{
  "num_key_value_heads": 5,
  "norm_place": "pre",
  "optimizer": "muon_variant",
  "learning_rate": 0.0146,
  "schedule": "wsd",
  "decay_fraction": 0.373,
  "decay_shape": "linear",
  "train_tokens": 561200000
}
MLP neurons of a small language model. Each row is named by its layer, matrix (up: input weights; down: output weights) and neuron, and shows model dimensions 96-287. Each number is 500 + 50 x the weight over its row's rms, rounded and kept within 0 to 999. Numbers have three digits each.
After each neuron's rows, "fires before" lists the tokens most often just after its 100 highest values on Wikipedia text that the model never trained on.

L11.up580:525532529500504590464547481492481405471568499484447475472536469517451535622483475511518497599546518525564529603461535443476502497507468479530501484512536515555460511519341492537514442523483475515564396490382525473501488516451568583413468473486535473452435566549500434476614560622412406581518504461446522507511507439514470505470505455478484635529466494609491551569494456549469471413431436449557516473540517456465471447619566546479543507483512533469448473540461469527491562463511518478521458588536452413517428478582485459585422568436540486432561460536601478553577458552522486501
L11.down580:443471501492483445494453468570521423516477441421335510437467514537528627438460432512536458502513446461437466509603568523549526606475508493424466562553544544546542504581430466543574522492522607436551438517477578530475565562584334603508466473504413538506557518473443520562593429550466527548523498454574522543457412570456573452494432429614483493531456522453482537526503487497530508517440458567547428514500499421439507458556548491459462486478452595463451544554547496548419539536535499436540432531474464450479478461371459582495405518404494528452495511601509436557492472527494545513
fires before: " |", ";", "\n"

L9.up1160:522517522564447576499552427538455442411504444599525492511539478423447578548487441514660579502509479440446494597557422530515521491490537448483416431559547567485517458494482474532469467509480533579466491467553521547536375528562445391415458464491463500521423615477567448539562507512461490559554522503572505575496458455543507556544513417418501486528476546538475439544576547443467396502439472543476512459512449451539496556492521533484470501519486606515528558492504494447443562416472494476513412505553460498508545550584576434495490493516455497512456486495487447534392548510476425367
L9.down1160:473409528534503491475511522545546456603482529435472464525566469499486501454466530518557566485458479528485434483489473448422582474540440439524609489596606472499471522413539505454499496536456587440583473537423517485486374464567538450512476482461484559541497503462538503621432450532431556519385459457472451448522593448426428416448511448524519495461551552494548448511503475496525501568384537576510447518514514484530412549629509508509466434568543368478459490593522495509544529546448534509451563499518548451542486549507504512388518531471452584544487538428479431487512589481452514520
fires before: "\n", ".", " by", ")", " in"

L6.up146:501487464485510421541482487533505561534587404558482475599512485480487580492509530499558449481477581419430491484548437513455518407545471580443498456550555511544517444561481464491514511465509567543562483514563552467487500442537459626482534489400450495499460617444576433536510597512492421493562580538484404534500430491416429490532519437539527468482430398467473495473401490589555515493515556482495489458487462469487504576463470483479499448506564486437509494448477516475513470466478549519446474593481433489611508539512470504523530413562449522557443535511499455574534420450474503511
L6.down146:486503442445513588513531468391481484528450661399583443439419463475502565482492494526374575490514505631530498517478551460557490581466542512554423586467463505477486539503466576565493543594508434530429481478558510489576444529549516403454535476567457487473560533565464542538489424529583486499473408557525533529526493535571529571453569564503456505498611531441599471380593432445505486471476493479448442457584438525444470475554474480491446506468456432478487474556553425478435512502514511442498490445537583483471517525431572603545477517540548528391505467526475496438497610529588483494
fires before: " of", ",", ".", " in"

L10.up177:462595482542482506432512420483514541418566464505416521503520542447471553454441547582578532491456437500569464515499484457508451432504476435512566495499506523568535397525449542477494441498428544569471483482530480525470400484532462547420580497517456517512506457540517528571456480519446513464461534521492485519550476584490473549604624421557516466439561497551503490578565433479542429499529604454527547502541420491546368535502561517543505465451524495422462594565516505515476533551454516470534427518573426414525549535554511521489549542465560458475417500503440490537384508506519507512
L10.down177:408487527544431602520572556495435433555434439425483394454577475448531445480565434429509550477505442528531506464444466521510549498617463510501526418391529519451481596561509517523519517479537583487537434542446566489509549516514512486530420503436416563463497540416615471534600444575509477563414500494515527575464467455523472553498511607542513531516496535478404420552555524518506536454438495529387455512450527573536481598528486478478594582501519449546416455468497546509539498521449550501522527447511544515476479433544545491412453510407455434464487472468486444488563502530460572501
fires before: ",", ".", " in"

L2.up996:503509497525579487521565534513467423570581423586458600636459523578471546577545436475546553457522540479455533523521510509492383485469479573464520489498502442441415513520437602504436400395510531541545515476411445529489538433437495427508483489454460546571509528474513503501454492492517489550505508526529531561530525432507567510500532466518513517537468559513435592481489552518538522480505590482485582455517431457479526516518487521488552467548476489455516456394582504456410566510517387552549523530493484445462485456477543393547488542554505457449549434557500527512553546521404541465
L2.down996:432410448527503581486502438563486507417580496552423518530513568594587583539536543414539530517422516571455493503505485385457478548524512492471507464459505591398429426503533590464425440445568496491669438375509486482500466481453511401498486464499440483530521556485481574516495498487519538494496467557480532540532505505515538477568525455526556350496373556495535506514462434572583509488491518506523506474542505476455498497584469460505527554466498574440487562463499497481469498468549455511505500472534511500471514382548486416448496525558489511473498493536500414453492479485459537538
fires before: " |", ")"

L11.up128:465502410487485494471479524443493546503513534511487473519552419483490487518438475586498498599511518494502529460437499601498424518400478517563532503405421511489556528488482455558533536491513455527499477482504471537458524565506533549442419537435471500543490558591431504443482520457621498557466525473544462510542524387473515463510642440547481549566465482533531576540530424518506527600505454533459461520487475455570455458380372456493489462419439495524532447514518491453477475452424469490508448517451571456465490508612420574586542468494497494513448529544506523523507516481461546501
L11.down128:483492498494429500411401542533452510510508506525472569471618509509482544450508528477476428545440534600509518420589494482453507525491524516499425564547529442432435618539558517501507516486595530490420497501592474497466607541400447631512441476575499472505444528523572509424500493467559574516491467540470519566548508467543416581509488436480544494537421522465552441508454489490448507540409427471521467441486519506574543574496486554541527474501466565528494493461497510546348419530486505491433435550451587499545512560518449474555565458506438540557653464478467445528516433425502489471
fires before: "-"

L9.up148:509546470455450474495513539590520497449483449543545474466579578536429469360549473515495385477453473475514525486470547578526558469440463451452544353489583450535506508495490552463517535490534553452528451509488516497519438544500501419424444518532440550581412581484411452468505432518471511510464523516604494509495555421559574499529500459515507465457556444522576578495472430559496540546457503454528543567452489421554391506510512607464506410434466528597523553521403494481485436490504516448401452482489409559577495430418552539457538433525541426486479536535464474422513552478505507518
L9.down148:501490430483489516544462524545469526447541401557571609531511479404515485436527498567578484455473486446519512475461483540535490432611490505419480506506549501540538494563525537473471472526509575439504609574588498303485447526468529458499523635411551488481498481429512504495535413603502428591481452537523505485489532504458483553498505469493579498529570508505609546556438454488408443506390509494429502499429432496462538543545473568453527480395551504569513513451484522455463417593459522480550456524579521465542495519396535539542497492592526532512484504429500494498493482495584523559
fires before: "t", " in", " as", " with", " to", " for"

L10.up192:432635515520418493461453395473579469451488440395541581555514503491413512502538520538485557400519466380585388544542474525557400460513495494441385451501466452606574474592546533491539530477576506534425519569482466411531513459488394483405489510524513504516556595483546506442495446494461522501437473463559464571485467544474513574616576501512489422448524514539483510543554467508491423416468517526509535470527406490553398547451550517463567496465489468446454535566498449506414506408467539451461455502575456451454491505537565442539445551531515409545531490562503593487418568476561470490
L10.down192:391464471536394472456438544531492497488545496559479470469502443461550532536444554657536506419550448522507379530465485446471512547548534550511507499496483520516552477574512503460499441447513511526502506570554569421543547557515476581459536563523505541554520550494588442432549425476531568601500486457538482553536528416425502468551545453502481515456522569516549499462571517504531475476475440433480474525527483517472497550485472586485611456562540448500451501506515516498539439460443496387459544584542526436483547582558485395461497437424493376513501521512530491525435519540396520458
fires before: " in", " by", " to", ".", " from", " with"

L10.up445:534521566632590469456533454525493427496448531446538509539504605438470522503574558576437475493369525572444485454455422555380449451514526460490491562546407600526521503568413514537438461516550429549591503489520429511440476453500433538395543543524476438564516482514560531517503458614428473508478491481489497467527504527507460443521502458495529567499510495535539468560476564527457458463447501470466483508499453486497493496458487526574502397477346504541580396434482553517592525619479460514454499528512506603456567524483508436398476579502444519517465623519424424522547532397413578524
L10.down445:448469504451483492517400458518494410534440519532486524493472577482477435495484525541535531559521482477443527508480544479462604451522537433581551515481486539508594529560516511494588520615468446543499557478506438471551556458498551571440450445517546519505573571532487549510506537576461516546427485418504455442438553463487555442508546475541510622508468434490427397518544534473531502558478549499437534481446531529526542493589449508542463459505473529487538505448413503425498618474544402544516593413467606483515532420415486400463508591472515474447433479480553441512505486452477557529
fires before: " States", " Kingdom", "cap"

L8.up239:454540425447458457552527513479479551604571426494493580498485495496442540475575503486454530485489497434544557470532463426449469435487488598413474542489547526550495520485513477580443509406492573574522522492547455436423539523480514606575447439452415564490489501480472545499478533553523464505427553398526482593514476396364522508527496434518440533444520420502405595515398555478488435446472450541437431479577430501474509473429499461465382502437472464520524557623462540543597481554426584553457481524572532561506571454480496563428542529507516469524515540457546494560503530506528451546
L8.down239:487447519578521505498553494503433544498498469557439451526455437471506504456509520503539414422529468600504503549524497477454548575585392497510566547478455504424552471542471559469501397504426496511497415487511485561539479514385539464476503486483523462484458469415456454534463451583556413628577374559481465513479497536554562461469538516498496548551578504555503500569531461462577482512426466479602577553494434455500529602524495542518569501503495523459436478481497407486476545393527486506512506419501516492535418508594557479555452578518427603479397422497509485433436450474444541500
fires before: ",", " and", ".", " of", " |", ";"

L2.up691:463517470445463528476531509398472525431525469607539532524556452546589457523499560480422517474458629493518511565500549442501482479483495499505539512450510552497535528535504468528447459523532479563456412426492406568380499563490506569509349493491544597516504531565499526518404489491444544545534510513551529511440547456456467511561512467523545501436398433540535485473464491451480471415486512472519426489458435507532475470526509521420413538505512494541473420466507465494539492463471437487498484500541564482478467476573492474499470474552456538450443579602575515526497499406493464514
L2.down691:527461479518565437566432459544620446498512498413487423518482482603500516470431544453487411515397427534487528543536606531477565431498557482489527549429488388556416526450457526473528461478458532456521544401614486387535462466525543534559527545548521447484526408547481433478500535496517529524491408421503552471460473509418523467464564494521483484556575454500524504476470496468543518494523494589490503497484514497470449511574521575469531530475484484517474491464569519560457477554427562443486396506540485527537452550571481536540486502523475419518444457436438506506566462417505567529
fires before: "\n", "-", " "

L2.up446:485466446411535500491575513512568430588519406589455494490398485537471506514462494528486533525492532396463380571512554476396500478497466584485503488592438503461532476427491598455436559466427482450541390538427464580512475578506595495502518498520464522524526560485492540453497525454514494526489513484492546435435496476558510526561584470520442542469489417430560492493508444446440422432471496506553558460498464496426585506543497558582515586525499533517527507429486472454426600474438431488476510514505486512592558413535577422516549480538559485582527463606569582471498437535439515450
L2.down446:557492601555479585554544541571416547570486460524511527511390507542560512470507535461497545483466535447514473490560446484490463484519580460538440545480517532550603551524548557543596553470482578515641479475452618445488551474501425505482554494506512454493618472444542541500504483420400425496536472599544559477466538577541450544442524506498555460515514478480513538517414540520559539500455468415576508465436566613533455450493526499529425502446548503537468453589573582481471456439501566470551560525451449435418430571383449548400471482472532508536490479594466471511478624487517483597
fires before: " |", "\n", ")", ";", " °", "C"

L10.up777:471465440488489559488415425511405504484524529543426618508520509450608452536473528534413412504456487516472438498446459497469467447459541543498467542483541521542469527555470493522438542454500449460446478456502521583503482472424499527460507544474529476504430392434525566449434545512561411547482457478549679530534515488464581468506580306509493541540458588438602559479490426494448533532479521539455517548504483475475586508491536425481496465472486456528438574535412520452454534431418505537488391519499492443410520476487537505610508558546526508522547523428513547559562530523449541509
L10.down777:514584407460490423571479508549473502457522610529498517507457528502532481426459447546465462633442514501453439515554462552513470414502533544494532555454544546580492477498415575540542513393619512448528516490475500505460539504525468462445470504459461548534568587522433440390475432479656483509449558507505573518485540598545508453516528425471597498477437600540521532475436474463513563574445506459448514459440481459542598514583506512468491476548483494533534436513468474497484487453399420438466493439462518567530430451475481551498493588528448443517552601502553503548568482527499518457
fires before: "-", "o", "s"

L11.up703:538404493504491538529561522505451509465493498537446530483456492512424500597462453534576470570553573412615561469464497450402526462491543415495395481552478575479472490398516513496471503401501577509473463442388515564534647491422490481513466600442502474607495501568513490499518549533530564408436549410476457595441470486550500492541452481457539502502429439510541445498511531477465390423441496540429519480459491520500405491592580525537540488558546442489537533533519497590565508505495530436505501448518519507487563545406475543529536450500494517529532554600505547532553515533549476450
L11.down703:445463567555589546465408535515470522575534498528422636527504567490504475495524488558538562489515474435509487446618510582515481479500454491565487438520540579468479546608453486397581516547465410487491481573347587428499496485500468434523462485569540477509561516441536498458483372446448530495544559516554545545478519497460485585595493464479541503619461569472542530565397419493569549528461465459520546401574450539535455543516514519538470544544493568481476492529460481482510460504416469422551520566482554484484443546473497528546492579437527471494558591483517435508524525451488485465
fires before: " |", ";", ":", "S", " 4"

L2.up1178:432438632521474558468415463506587526487504507394528580557537526423421497524435514499562645418454457484477431532483500447477481504542502524482433475486527496541470396484385545496449527537565387554568542478500461548584443530454602484491550448482507490440515545428498454475496577513426570462443472508537455475482402445461537511447452559479473505456495469543541510501424507402530491537446505490539458480458473497491510497493473485574573500550435519663486479513476484515475518515445518512571485466396456455564521506555459469457478522577494446596582534488398506610504498479601464558
L2.down1178:530367502423517504433401474459472515485477500383591515487447498570463446551476432542473417509541514488487521437408490534501527482450496585341509436556522426521585435532432481550525491461547406427553433462484486463496544497454505476495570489622551575497440545594464445442498545525599586525530450425497477483516476434577489479507424534447463430490578542534546471445406541471517482511424548491512522565546504537487498430496504405562524542570510483496530535514529528482469439489537539506475513420491479518537465416435459454530461549476466453444498529491417455538571490465569476457
fires before: " States", " Kingdom", "eri", "ment", " |"